From a checkpoint of a small transformer trained on Wikipedia.
Size: 4 heads of 128 (2 for keys and values), MLP 704 SwiGLU, vocabulary 3546, 9.31M parameters.
MLP neurons of a small language model. Each row is named by its layer, matrix (gate and up: input weights) and neuron, and shows model dimensions 0-191. Each number is 128 + 24 x the weight over its row's rms, rounded and kept within 0 to 255. Numbers have three digits each. A neuron's up and down rows have the sign that makes its largest values positive.
After each neuron's rows, "fires on" lists the tokens most often at its 100 highest values on Wikipedia text that the model never trained on.

L4.gate431:119144141097135073096121166113108129111111162079154152139123135132118135156161163139160130110087142127107164158135082130076166145179120081165152101183082110104109119150138115119150112168109139150123136114111119159138140152103094127126122100110159151108109132114138092142135116119167139129164119169143120137151113156157126148157124132146114126138082128132145095088158148164112121115149109116131106091153109139099173146118118136125122124134142165134113145179105129156186128133115126138120093113145119106115127118173154124087136089113146153118160116118124145133105106127127102157
L4.up431:098128131106170112139127168109154153101093160061170132165155135131137118145162150137120124167098141110145172136143102136100162142148141076128134083162124135098105145140099109109145133163155137137086141117121142175117135137109096112107099096137176118096083138143113087135086096161149115145154097123149123082157098144164111161141132115140079112144112146155125121069143108121156114102144137121140110101141132144083155172159091132087137146100112152141116147145128137161134131084150128121100107126146129126156124172176150165118145093111152149131153107116140126134100124125129115122
fires on: " \"", "\"", " '", " “"

L4.gate372:126100171131123140055168081119126146141112137147109114120114088170125144141135104132108155130097077145122105109129135119102140163103092145099098138137125104127143122166144126094146127112112133111137106141148113104179112140104129115120113107141130119087138167128117129062112139158106106152092130115158184116109146115133140102189138110113124144106155121168141132148153137147098167120173112121112166100143093118167098149136127116099132102190160157163150153114122099145128139121130140119133117104082111165077127156154172122156152117107158128148113153144152190094119096161157147119
L4.up372:141145158123138166098141088117153125127142110121133111160103094134099149134131139146113150162092090104158112085126141119141095132105110119141121148128143104143117167155167168078145108128081074120173143139171106128131150137126131150103114134171138092130139137104083084117079183114126136130103149123107164117119160150138115126173171087133100158132153192147139134165148119159167117118137119108129146138101113131180141128139139091085129145151163145142166153114121141108121158096119084120105090146133108137097086160180166118171150139134132097111088139135154173122091133121137132124
fires on: " an", " An", " Mon", " mon", "–"

L4.gate581:145157151107129139111136148119136139153131127137136129094145128126127089169132148119126132144086105124089145119143149080110148129131131129168142125148105130134123148131138123096138133096144086140090128144088147099071103071113108145143097158105173150156147133114131105156127125166085100133188148096162129146133124135122112181114141153112138173174121128182136052140115147108100126125098158169138125111172141101145146109105139097164156122119113142123124155144091117138151123126094133139158109171127170124183120078165159167130112126151145152140167115144151107140141142117118136144
L4.up581:132129102130085151123097124118121118141120122169142120144167129090139114138153117158085079126117089131126143078165150145117151155142137126130129118098133122150171161121143080138120147109123147155113117107108146131142135096099162117165087132130097128122155145114125139098153135129149140102133115109105175147112128158142118138153136106128157150150153164118125119130137137134140124122098120102104156159139133154171145152156157129104121117170090092109111115067068112133127134151094155069153101163123124163166164125145067203153126115107158108103136109122127147081115142106143103175
fires on: " near", " over", " along", "ver", " around"

L4.gate413:117167167129131149139130169157156094109141113186118134147117151111106064129138104122129100110142102172109113091159164139135142127151133121142143146167102136103149090136101135131137132092124093113146108113162169098105148152132126142155139137125120125092106135136141135160166108160109136125075132092111102152087147103112118129153121106111129095142152113110134110149120156113145117115130105108109122139121094127151120079117100155112132134169057153125181105133107114116102149124126162111177156092068140170087153169128157150127137149104152110121153084085122147127131096145140114124
L4.up413:144107119099098120091107134145127118105136151113134165104135096123138102172095181159124126135130104124069156127125148120136159161093132114096115119116107155142168155129114137144108140109126107132122132103157151110153149078084100148113129137148161140139123126136149128142135184074116159140124128155123075130126113145146163126178084138130118124141119154100143145158147124119149138094113159118118170140122096139137152144104098124138154148141116107101111155142131141110095097137121137105113131103127136110138110141117132154137089118143147098107142193133143142116094149126127146165
fires on: "1", " S", " ", "one", " led", "s"

L4.gate16:127111126103112115114116123133175071062086157077113130090117114129146163161109089124142102159101144156140111156097120120118124148108110138109123137137094116189086117124124155078114128143143129166167109112104170081103100087174134162124112127111162149103148162058125143128096111154111117141147143134154122153139118098146109167138118137145124110139133155099152147125156158140113094158152163131127106129155105123109146162132130128106142110167164154147154153111096102117108128116178115136109109130119096119145105163187122134127150154115147110098136115096161149117096129122121129140
L4.up16:087125100118147121140140165144197115083131146131154139138084110116140168103156125158136113099129155105150098148127126108106135104115127145141132119098118115138090081133151138062131113101149135140152132129127126141072154108175151113134121128141109134134126123104148125094067123162152147101132135107107116153170134129156136153148141134101098130163124115083173137125136121141144139177158163139119101151140123131126133134109092112109134173170196146171153148094138119108130095169197106145109083093099125136139116158157119147138150128124127105051132085140156155100131122127133113084
fires on: " United", " Un", " un", " dis", "echn", "serv"

L4.gate204:137134126087157090088144082146145134122128146133159136110141129199146115150135158110164118124087133173090144139097118077121152158118087151116113103114099139099158107095151103097178136119146117131169161188130115095168077128172152145159161123101113156126114131163142120094106120162146153102170108136154121116138124130113140125110120153125129116107120148146150128127101170096116130180107155126132160114171090117092139165097118101121152118084124128145153080154133099155141134102135136091126149152127145098150097122131126105101110099138105151140140122126121112094172156083147157122
L4.up204:140133120089176137118113110123145140165146131097128150084152111150147101120141143128118125120119143142061132144128150094124189164106084139085149116142135151109148133090174155103097155127161110149164160183101118122139120135170161114112139106127090160169105130169104117129143116109140158128130104086108123128154130106155124127113102145132127172099134120170152115105109128142137126158100160114131110105174115105116169157144115145115138127054143111152154118147146112176144120125113131107125141130142110087166090157124126105145147079129120137109132131128101139121124163116155165131
fires on: " E", "In", "E"

L4.gate472:108129156102146119113138164162145068157144160097108114182142133123093117113099132109134159125089140171097097092102060113098140138144127116125156091108144094119101134097121122135172107130125135125141151172115114081152095152150135116144103147086104156110140161151174096128150145112143127118099147120128122167152116150142131118100130137150131142135100162156139100144123164106126144109118085182152124109147096139125143164106145124131104121126132141159131156169154130126092145102134098109145116123156182165112117145153121130064116106116101122139111157094143137122074129148113115123
L4.up472:117112190115183114121121158117158100162154126139088127173116128150090141111130141125155143106088156093137118096104103166093126108141149146109112150091146092161106157112145143142136121122123081120123120137138069114128121140152115140130109120133102143164125123129134152107119133098126117091138132159083141118136124178128097106134090106129131134125123157150158085109073114086127146144139106149146119153114108149142176139118172152143104137127156108158116129136119118151155135187134120100120100070123131166152111155125088130081111116084108132126152152131113156095115157101138142143
fires on: ",", " –", " E", " compet"

L4.gate422:111088102138092153131163130107083128134129163091119165104134098114089143125095111120140101138102162107135133125114164140114133136125115127089118160121109116111120126186156112136134109152124094146150155136111113138171134123104129170132119079184144076145144124091075131121158115115139152122094151163117152120127147148115129133160135082127120140114097164179173133124146120144107118106113138119158105135100148128160131103158135119104115153089120133143102160133110147159164142104117142116131114129155136143155141125155144132148143157132150137155172097106081132120137121145106104120
L4.up422:059119136122146126129146142132104157118081157129105154143162118159102106119136145097127108133116120109128112110090148132084136126126149118146114105151073092103129182160160136124139122163077113135129170119071144146140148134096112138150116119104193076105142158092141159140132100139114136151092163125133162099129127164108097162089114092104107096098096106188116117110135133115139089102103135109161130136106125132162129100115125136086118126130133126112098130136120158146153125079122122106121114106171114081119161155141161110128126129142109146161179117094072110134093132159089124100
fires on: " \"", "—", " ", " “", "\"", " '"

L4.gate189:121101136142153112105130130126170111151155152100164131158118162123117139158120115119098106122088122140152121139146136098161142136127100151079092168093084142089094112155081113125161141108145130135114137106090092102141109143131125160128114094127153104087152142100147156133129103131161119131149099123139119167160100122128111128118083141145108107175124158103145118126144187113154148097149129101169141117109111101144094148147107124148115115118124119145111111090102085155097116113053134122121167163105127126124125100125121124113142176120137146103097160188131153088120137166142150113
L4.up189:115163099165174094099110157155184059138148139104147138165111133132111127145091083110114100115126153120127151139144117140165131116121148143080100126088119152126107146141075118129157121114151156124109128109138120135155107136166125128122104104166146142080138157114127158170093113133102137130124149149117129163160122126149117142146107166152114113178142136097177111124148129139151153088113133127149151098098140124138101155153092151172141156117139131128093104132079121144088107088120105158104174173141115167111113114146119096117146159110157097123095094152189164121107140149139117137
fires on: " comp", " dep", " ext", " Comp", "omp", " prom"

L4.gate202:111139151166128122092131180108115146141138146124121134120119140159152092131119136158119148097109158186138113160121089098098168178108119116168125167158132103132132123144116095103130151167084132103136135094113128145155122133117140133103074146119135120138118093122133118118171104095149128152107142147142106124133126111093149104164113124113129096103066147179118120133139138151137132103131118125121135149192112125174164155162118145117143081138075097140104152162144124128166145101103169129140111076121111129143106125090101125096125172108134155161119164098099129133136078111158118163
L4.up202:095155144157135150127108183110106155153136137148094149135137114151119086142151119151137125112134179158127143142144127138080132147089099137167099154146130093126119154134146133131133141191120118126131129097087138145121120151101167153087079137134156144157096054170130096114128126072145126100105139154141124127120110127147140153143127111093148109127110127150119135142123102162145135104138122114162143164176103124170171140156129167104145079156114087103098132161132151098125109153104144111143142136135121129119074143100098156146132142114138154116118113092114147118145108093154124171
fires on: "ed", "as", "0", "7", "az"

L4.gate326:160102169122102117082161108135128101136107154146121154097117146124104059097151137142141149129151130143100156087087153129112173124132111072126121122110147095116144117131133124147148102156093125153107141144135123124142110070130118152127081141134180149123104152158126136144163100123130147215113098135163110138134144123150117170097140096118157121143129176178167169139161130088102143109110129116112115165149122165126164173111118133151123115099075157146155140107120146133167100158146138152149104129119139122170110124126107141123113109085108100091115130128133114089131134153115095135
L4.up326:105102165145138103107156127129107136141123144117147147118153159171129110094104131158099133138106134113122149110163095170130166161097153136127131067157160162154144103131100161122116144150131147140083133162104119143202099135147121162165140165154142174154106143138133124137103131144126150136123098144114075127089158167129133119134162094131113104137128105109133137153127132123199126107129112160148164142162121186101106074136129092110128123138145104123145114133149104174108132160128140110134156144134110137125161107134096080110096135090131091126142134091094147128094122148125130181
fires on: "t", " and", "ou", " &", "i"

L4.gate344:120116162119083162087130094137132125138140166134087153089128157165124137098110112127131145135151089165106119096105150126097139154098124145122129123101120108157166092151130140076112087091113090127139130140105106129107142134124138067110139155117123137083133160073093138129115130123108097145132090123128172113084145127116104095130110138101105090130088156182175117105152147117131116164131128170172120143140109091091119124165128113113122098165120145136177087143153133126135137101134139090149114106129118145143138124118124133078116107096139162146135144133087133122109107163116172139
L4.up344:120115162150105171114110093132115156137152141165088131071114164145113140117150121158156122131149104113104111124106155172117164121079170125170129131143126106148160086129110153081113104118144086140104137109110092131105158117139131095100107118134104127122135144094079119134102157090128129129126077155130162091092179140159090112127148142097133122140128141161140129090152108107146111141170099161166100138109155130131157134159136125128155099130139130144158098111127171114102141131152138104145153146163109108150075111103121122099081125121134105152123139145112122127095128146154134130
fires on: "ric", "ure", "ic", "au", "oc", " over"

L4.gate635:117131158093127098134140139134135135139086158119105123143112157104112124117122121116115126147123105124111150093089105085181149118104066140126138124160097148157098109123093114139158126120137149160144114079171118114135095115115145118149098147151150114137152100132133104113169130135185085141102121127130167109114067143100139138127109135160151146142161152126186116154104165136160111148133133095165137132106071170130150141178140138146129113129152116122170099128140115138102142154108149101132161133096093141091151099162120150131158173123152124125139151138143092143114124134152100136
L4.up635:118140130083143129151145119116136132158106097116102149139110123082119157149125136088110118172087107098129110108134134113167146084092089129151144112191144136134116136116103155131129143109157115139147110093154103099139115144157130153141139168177154103164113092146116105153147143141140128146129135113109133122108121146147152156106082112166156148140174147101130159133092143120148158138136124097131133120107146172140145130190164178171150140127114135124172131114132095125104107110150168136149186151105092128092120094151155167144172155085098128102124124150141076132147112127120093149
fires on: " add", " result", " requ", " have", " adv", " inst"

L4.gate588:190125093139134119158164122138131158140082123124097115095150118126129099098120105123118117096111137140081122133137123095116138159143079120143130144157066110070161157122103132124140130172143110141148131138133107153112110149141137135115111139104119142120145116115134128098187073134141117164167142115117138171141100171103131123139126126112134137123083164128145146175086132104162116127126093126120135137146087102166120131143140094097091101134122137105142119127117112155127101139141137102151158141098136104160124074177109107148175148133126128179135158090121156110113081102143092110
L4.up588:158112086120111128167122128121151143168122127136104096100162137132072095122142095104097129085121143109104113165135119148135151147115109145143141104148095111118160148109128111152150168171135105163108142120127119130119145149156129162118113124093095158122109094144116101155138099094166135168167132109101090156136100148143122118144161105133134165129100133118110124159119103151148155122131120096101161161155118118131117168124111114111125107098118132134139090108113093127107148151152110132115120124108098076149137122178148119156134130143165118153115192098122144133133119082115113123
fires on: "ü", "ö", "ă", "ä", "ó", "ī"

L4.gate687:134120103094115108114109113148139091132137147180106110129163077107143139104141085145105136145125160127093131135117127151128149139178123120160165076144078135106123107159117116174116102098119108158119085114156138102089084118148148091130159130111113153104100146092150173095139115171154139143147136088173126177133137094120121099134117114118089113094130146112162125106162125153085110181075122109115187142171111125083146115129117087150159129149134138147137111162127124111117135110110079124144167098159146150133133145147113116123140118149153108113100114115145156123139128114141128153
L4.up687:125122115105114136102124151140156106113127130182091144121126096116141147123175124116123120134125146114107137172110168130093158124146117143122173093113143119128142161134135118142105117110129090183085102100118134123135114113162149090099174137127090127125081155109132112117112104122107147107087160132134129176120142137126130129155153081089058115113124144090145125122165126119102117168120162125089094152168120136138162126117101156085131153104158124152131085084140109149127087130147081112143145120141148095151136128143144150120109124169206119090116094091149101115118110138156134143
fires on: " and", " ab", " by", " or", "ain", " Ab"

L4.gate216:115095165125092165148137175134117102134115133149111135134103122144121109091139148112106151142121145102127128086124111194109136153112139160103117155152130114088158159133114100081137099115147101118105123175107127096134132120160145132115077114140151103162145098131119130091138110144103109169145092137138135145133124177097120144112142118145101107122142129119118151118146147088147144122120151105123150119127089121132100163146163141132142126131074101169108152148154126114141154101152099145100093131134087140166107132159081158113162132125073109164107108137122129123144146113164085079
L4.up216:088138168156182112102118167139127094130152147127101122159132122129133144117130160101123118146144098143086136142146134140164142154130087150166140158170104151087120177130116129124128104084147133100128124114116142122127116146156160116113156139118129151109096121098171146138143139127115147170122138084127132141117145151141118140105160136089148101126118113145163114146123127107173123158146135129112103062130112108111089172141148094133095089137135097151153094118110091125145177140136130119125136126133139115169124164147154135134169140101121153142122099098142129177087131115134089122
fires on: "ood", "hy", " Ph", "oy"

L4.gate111:132168160109128149103158109121105073137143114108113141126143097149133089107107115126155118114148072133075138118098127133127131159087136143109156142138133156144149102144144159108112125125137113134156149131124088097158089075101131121108092128120145095099146168170135129082115073137117143128149113104135132124129136163102112154116114155160116092126134142171130152155178122170128149155131128128099124111135170117132172122108127153125135107141094113161102135160128122131105109102080113131119156141118186115096109144167129128092131162054160142113122119105145087114084136101142186120
L4.up111:124115159119137181097115110149126126153119126145095146116136146164124117106111142158114110135157128118109123142129145144117131127089146137120145135131131179148127101109131129079107146144166085113139156155149133102153115075135135167089114116164130117123137173154108156105104091114163165110140144110117149094105186171109118131111117132146141112162159108177127156126149120166116128154127144105107114185140141129148143137108111141115140117102081114171108140122094113132098095119096150152077174130146153123145058190132165185110152143118115148100127143117111078132101108094161167103
fires on: " ===", "age", "/", ".,", "ants"

L4.gate439:101108115126116091131111133121126137088103154166116165128110138164114164082083115123100092120083117186141134103091135124111131129108110155108126144108108125112080150158100085109094147109116172139120131175126109125150093136094114128125128161121139137154140097087162147128106136141155156116104123171164130116174126100152101158108124108105123102120144112115127082147156135139103159141117134096155143140119126089169148130128151105122156123119111131088128138118133114108151080150098170137091149149137125091133149098105126132119146128102101146104116110110130129117118117110156082152
L4.up439:113145121106127119173095102165104169106125138167110132160128131160109157104134129128126108109131150135173121140098112125098131135106111160123130146117145117101119164131089098115112165122140145167120115158134125120142142123106124140089131145116157117171109110118136126116133112122186175095098082131128140106158145105158107144103102098136103109109154112137111087142162113123103154113114148101126100130116155117183140136134136130127155127139134107124111166098138120093146064155151148136083161167127093105123103093117117134106110101096134119099105099103125100114090118115151057152
fires on: "ily", "j", "ially", "ly", "ely", "am"

L4.gate180:127132098147110128120109136131120120095114135128124131102165119130164109089143095146122132141104150143139126117099122099152124123099129126132121171091127169132154109095155133142136151140081164145125136171125133155115127141151101151128139123136116138108110147127118127135123153131117142188105167153144124093180141141094100101137151135126087123136143119154104073139153153054127104093156126115120162156166111155128152120149167137101145106117139144121151097122188120152143156115120142108109138081089126112120124094154072142109163108048151123133121166131154131116133112195144139159
L4.up180:144106089136124137119095154106132160168139180104132116106108124094142123144171100134095110126162060124107129140146101157175125140140085158128128183106162105117136092134118118123143091112169103140149120152069150126144164130158157134123114140130134135103127125093111077131115098153124116133073140135141117133176147119110138096093144108119117122101130156135132109148152112092117143114130154120110091160114154136145142157112118120133111142094161120135100108092118107129127117098083107150097121106170117154087130135117061113134128141108094106110115133171157140087121138142127105150
fires on: "===", " ==", " ===", "=="

L4.gate248:163119135149103110119136160132117119097128108160175138087120147167147137173073156130096196136147105123109142142095153132149152127112109144089145117114087121097089101107127085122157126173128138163111142144140135128165121122135136141133152130109088116145132123157098132146167143120123094183115157110147176146132169143106147141103079148155138123100122143112126128180128119151117105084109137101130154127133127145127128111119159157159104117086133139106141105090121144135171135085145126084109093086165106159127103122127101118120137166124147154123140132167145102109115125146112121118
L4.up248:098109138133113178102148151170121082116169092132161094170152139146117097142123123170111169090115106137121110118094092153107150133145126134137102106136122129111138115098139109138171126135136150094162135129143112136096106074143134102108100100101109129126107104147156164131096095144129121181147134139109116166127152143145129126084122107161154141128140145123107094128145119098155145133112145175148192115167170107068167128098166101180126110128067155082135136157153124074146123075147138145140116130154088146127151126137100106126121123082089118117177092133105138099104131178087119114
fires on: " B", "B", ",", "=="

L4.gate504:133162089136135147122092177115097107115127137089160134132126089091128166124150130129102142122152139131103095153150162125126072141117139133165112114157128127096138108128100116113168128087148142126148112114131099133136141122110173104160071105106155143129127129104113156141127112139079113103134134107151120127112139085141113197142129178152169148147057092176157102137129140143143106140103167114141087132139119062107114124129112119093159179153079134111149117141087116128152160121100145125117145102145140093081162151125138142141146147105140147146117152115123096156108155144136149153
L4.up504:167109120100134122151101152120098104113114135139153131090187084138127131149110103107089145151121123122162122112131124149153120102158135120125154113116110118127113145135162148154137139169102088080096161149115136136112155191146104095105161124137122148131178112138115135143103125140100092106165136114149100135107151113091149140116172134094147121121118119118111100122114162087106143182129147102128095129127107105164095130107106100121130092168156104132125136109110118140110168119177097091117118131173133138098114133127145138096124140113110171145083167132148125155119119105166116098
fires on: " H", "H", " R", " P", "J"

L4.gate14:095116143112133134129123105108111116129150098129125068122134108087139102132118132126084157126122138144124118143107118103158097121179160116144165106095097108143122121106139138150145098105132120168116128142156133115140107115141107146142105101097157143164125124157139147148131060136087144158131110103134099094157117137117150148100159144137160141123163081144145136148113182085142136109132163122103104133162110101083096113111144153163133124157150155122099118104152121139160146126106080175150150116166184168115143140163136119120147152128141122115159172121120131178160148161102124114
L4.up14:112086109140100109125141118121116146100103096130173113144199122139133124121112153117150110143119139141168088128127142128123117129167184121102123166087110143087161111136116154109148098120104133156111122165176100184084132137113114136112115120121131117178133113141129171095123129112161129126138125117099149094149108105143165118164118097151166155148091110122136104171101200097110143143140131065136110153135094103128132115139161138104121181089168136100141139078098149145151141120156105123116112108155157125092107103165105112122178130146148095110093148143122141123121158155097133099
fires on: " att", "ark", " South", " at", ":"

L4.gate699:145099127130150159107150106117144111116131123071137119162125129141118091172144137128138161077105157205149097119130104115129131108115078102130154100131100127097140125106173123113130074135123118113150089157117107087143117116140132162156109158145153176132122135051139117124139137151091156153150122123152164136139128147122156128090156158139127067115118131157106104123127168101117152134066136115117171120098137121142103122105130106166128093097135156147133124101167124159112142138127125140114133134181121179147136119136129127086142124088108103136153122129110136159119081133145119126
L4.up699:147144123137165180159126090137137100105107130130117102174120127132115107176169123153124148089129151165148086164115120142126139116128147090175151087145157089091150140132157169161123091117117123166125121111106168086147185116147143142147139154129153172144105112089109109130126151118150149114134121105118133121102143164162138118125201138166088142150142106108101071140131145121113128087085119145133124134096143151133157121104152145158145086113103165172085119102152128142133142125160147177133109141158095163091096143126114117147089130128152102125148105172156142147153102103141138125
fires on: " G", " sing", " MF", "g", " FW", " signed"

L4.gate313:125172117132163082124135144129143089157119094133118065146139102086119109182154106117103149101128137139117095155143139117074187105155149106174116104179088133135147149090155176100122123122109135112105129141145153172115095145110134160138095144110116136088115154087142105118127119131134083146128136147115102162109120136153135148129088152134128145136119112153147130088132130098146147144082108153120161127159157149131182101108139125098150135129141081141123173121106150104085142151111122130152095121109127143132154098145166146092124110121095143109153097136132147113116158095114172112
L4.up313:128154146132127119161114131171131128173145161117109124144127113074135104115089134113149142164101166108116112109116114129168121127105179094139119154157116122141153151115122132114152079163132073140183169153163144102136102144125158109101133147109140144135138115182147163126103134113123138129103138104151149112138123160124144124081131120133146102099106120114104081124089108129158137118121102199143088112142152092122121143133133115136085126143157102130088145129143142160136145128136088169153097106156176106143119129090164084117133161157040170161148112151122103153075126084141152116
fires on: ",", " is", " hold", " –", "1", "th"

L4.gate540:174166071115132077110128127126158097182139152096100094144101125121106127124110120156129119119155155142098147123108138127117127145171165127136128118137136122133167147180080149118151134128174106143140119120126160107134125090141094128138108133117142116111116130106094125152112140150114125138085141118115100144129119116175134122187135115144155165147126161092112081133177141132116154112100143084149121134136122121081161093176075132104131102105118160108138137140106162126134129128111108107093132131096125130137136087149134129125147106166142123144075117109108170150099114189124117198
L4.up540:134089128131155129059130135152147159184130084106150142106081131110115099121160153159097144117132172165112169122124104096145129137139088119119128111118133120134155084101132140107129124143165117119089134105097132167127125130167130117104127080160123117136099084101145150158131153151129131145134165155105110121128176135164179136154176114119105146128146097159121081111134114107117142147124113154146118127135151166092087133170115103126132107144106111144156122164073132090120106103163147084122075117120124091132132146139128121152101125092116116178119136127068146139103091123145145142
fires on: " and", "1", "===", " &", "=="

L4.gate542:118100097109166158127153149155108155098144102154140081159147134143112134147132121139158156147072143160130159107113076116193133100140102125163141079141123117105115168108100155150111137091087107143136136128145108139117105119145115107135089099127141166110136118133117151125066104130158101169147105122153122168125083100145134117083136117083156120145129147129123145124128132135176126132125123157143125134109054135125130161131133157155099122108116139102194108165109112114117137096104073108156131152167124151127160099137143109120123134144094139098128164109147150167093158132140098124
L4.up542:108129110143168131122130101146132119102139096110128145159109166172114113155116140127118155098124143107123113110119110134158101135110126150107100153141169077159100185125149157141131112107083136137128161105166141103139118131162098143135094062140133131146150082114097108143113123120175088127088123080128120130094108107110121110114141130100123101137163172092129140143140100119180141099127126160138112158130102184108114175137147128151131134127121132119159183167093151093111139108142100085154138167151144091092144097140155132116127121141125117125126126126167118137120099157138151126
fires on: "9", " —", "er", "s", "6"

L4.gate219:151131112127088166170105111106113093157104128112148167101153077168129128130092086075133139151162146144132102113098117152108105102131145148117175118103169104111142107120125141112167120109163135099131137150120093145124137082087124133115120140110126142163154119151143138101145091072149113131141098105118160122147139115157083134134158173157110146122126143120127126135083165136157148155151113102078117132110150094140164141094124119151082160082168152163119136126120116131097101123113131118104110111161119166128077167112135104099093103156132123131117113146129074125115172125126110134
L4.up219:112117086144128126145153129115169132109117143161142121134095175079117119129136087122120124076175176141111117134146132092152108111162161109146112157109149136109108096139095073141174153146113113166143084120086127116136141160128105108098097103130146107157146084106118138157128164138171157125111141114100137089124114159129176088137143086093113110144119128122117089134094074073108145131172157096124143155093099125132122159105141139165097113143154062112157124079150117095159141153137087120118130123108149146157172122128112106109143123127130146117127155151137158108151124144149102134
fires on: " World", " Ed", "ack", " record", "ü"

L4.gate121:157125077109107126134114129095141080118121117094096096117088115092095127098144073136134115102125153135120120126135114108090086121145173095123131144183139122113141142138114115137090145134158140102152100111132145104100112147126163095151151134124144137106134128087144107159151141083109085140111146092175091128138122114156106143114149147120118152112126126091123113098132140152118105094124089125144123132154138121109145124158137157108184142116119178143153126182116133118179171110115130152085143114105118099100119131147152134123140147131136137143128113107168111121104117116117149158
L4.up121:111109104131127155133130126130127117117153114120154093104118134144085122110115076178109153130149116156094117130105175075138127123110117093129123157101137123139115145193182138139145127143111130167168107126101158080131185153121099125137114082120118104100138114119102093170178090152160103090140126118110122098133108120119125126129138123151086142114149132127083080181105113143135079120117150106103120160143158115069097123141143129153103142137127119130109140089130156152135125121119160149101115104137118168119170115129094089139130151117171140152131143126163141130158098115091170151
fires on: "\n", " Preceded", " at", "1", "″", "art"

L4.gate24:143115119115118144135127175100165107138124139089140092057118123128113104117151123116153143152114114151111119108100139142077157205160136133135137122137111128135097130101115167101143113132114149157146130127118170147114144146094086146166109126073127109173139128141124088134099130141127167117152118130153150126132127166148129120090113104155109153161132137162151130148124107141099150130098127178107127162145155136102148119112127108160131098138167145091098149122151130086144151129132094116152100124160153104129117127142113096161128123146125179119124102131125148116117123079121140096
L4.up24:168145118076139149142149175140172099123108099125146164145096121140104163142072158094162138171125098129138117093117159102095110109140143135158148144087084178108126134107104165127165133122124149145131111173137124087086127117116116126106099140130132132124166141082115103120160119137129120108134142150157150148142106110123095133100107102130120152139116154108090127140117117114094106113141124095156123147095165138124154122136132114126153156057170103084110109111131110133139089118136111155143158131145118157132126112145139142160107144122097136153135128125113111126152141103137150119
fires on: "′", " were", "el", " al", "ales"

L4.gate270:159112096069148083100169128137130125136135138139109121104139162106129118113108141154122133150093107175141078119115130118090141135141121112123098149136125098157147139094116119149128166106098169161135100145133139096146084099116132123171122126121189142112168107103144157137118093111106144137108166135166145144116104129122084163111128157131105109129134134132157157089130178161121098139095110188104106094138102116135135090168105149135134128125145112109127141149143109104130159106144121110142133063133146130112111126131105123129119124092118156137153119085108156155127134106158171136
L4.up270:113164124111139098118125151130145147126147126142097102147102150088117094122132168139113159129113138141167065115115143157127149090121176095146136123137139145143116137092113114133102161087101134136128125146141142138113150102088117138160128132135183151120100105109095135140122118101145121125119166153147165172124114118125083123085127161140107128146155145130152124105170132171167090120127142165109106110141106120112146092161090133153090152096138093109095131109127113087142108110131103127118146075167142156163075167130085155116119124122148142113151109132118141128124108156146172129
fires on: " Al", " al", "Al"

L4.gate230:092125130105113107146130170122168157101148072169121111114143093115105144072127134121121118095100117096112090063137145128107095137127115126088143176112142092096082173189119146138135140121128130152165140133153132155091131128094127168161157145165103106125158129122137165130149109165093148175117141094140153136118131141136128137126072123145126127121167153153150168162124131108091159127087115104126121129100134124118096178137150100118095145128101143110145160132098114114161139088098122112143129149134095084105120125123123091096115133126137126124161125103112169132118146112141141148
L4.up230:112151143119112133130180083136098118137146099139151160121129147136141118131153108098117119146120114095151119141115152145120089134114139153131092152164112088133169153145130164182093122093124136116108089108154169161152112099152101143109092104143130124117136095100082131093138129149158157123109086142145146134090112125119137136102148143085142122145119148095129153151125128097162155069096122101093119145129122127105118130092149116104105103142121177145134137100124164183104115116157164131135108173113109145134129179140125146117139116111123142127121141144122116115134100170134116120
fires on: "6", "av", "9", "1", "5", "2"

L4.gate616:129096151167141070106121125130139138090103074132111143148116111147088149099129152131090141132115126116181106163149128126132159150145114159111080104116152110126123157116145098134086133121099129121127144189159102133117138158089163132126108114124138145098126123126105095100110116131135104125150126114082141152128148112165161092107138114139098160140126109125084116146150126144147121163145119140111145108095168127143131168168117133105136129115160127102146157128114143167132171077151159143125138097154103114129131137120162112155110107145108116121177112120143166152158091139112130135
L4.up616:137128177187134157104080140155121144104095143129120127123147145120133105086170109088074148086126084120129135096127115121137122143087126135179119126119138088114105153085141114155118135099146110123152094181138126120161119134111138141102111134108134133125121112132099148145155112178122131141143110164134165092152080099133154136098128129150075134122160139156148119162128147071139100095134098107119109118123103107163137139164121100114114144140128134101139124172175111136129109114134128157104099126138126102159108142145139121112163141145124122174107128135150137133140099138119105130
fires on: " part", " years", " work", " mon", "amil", " Mon"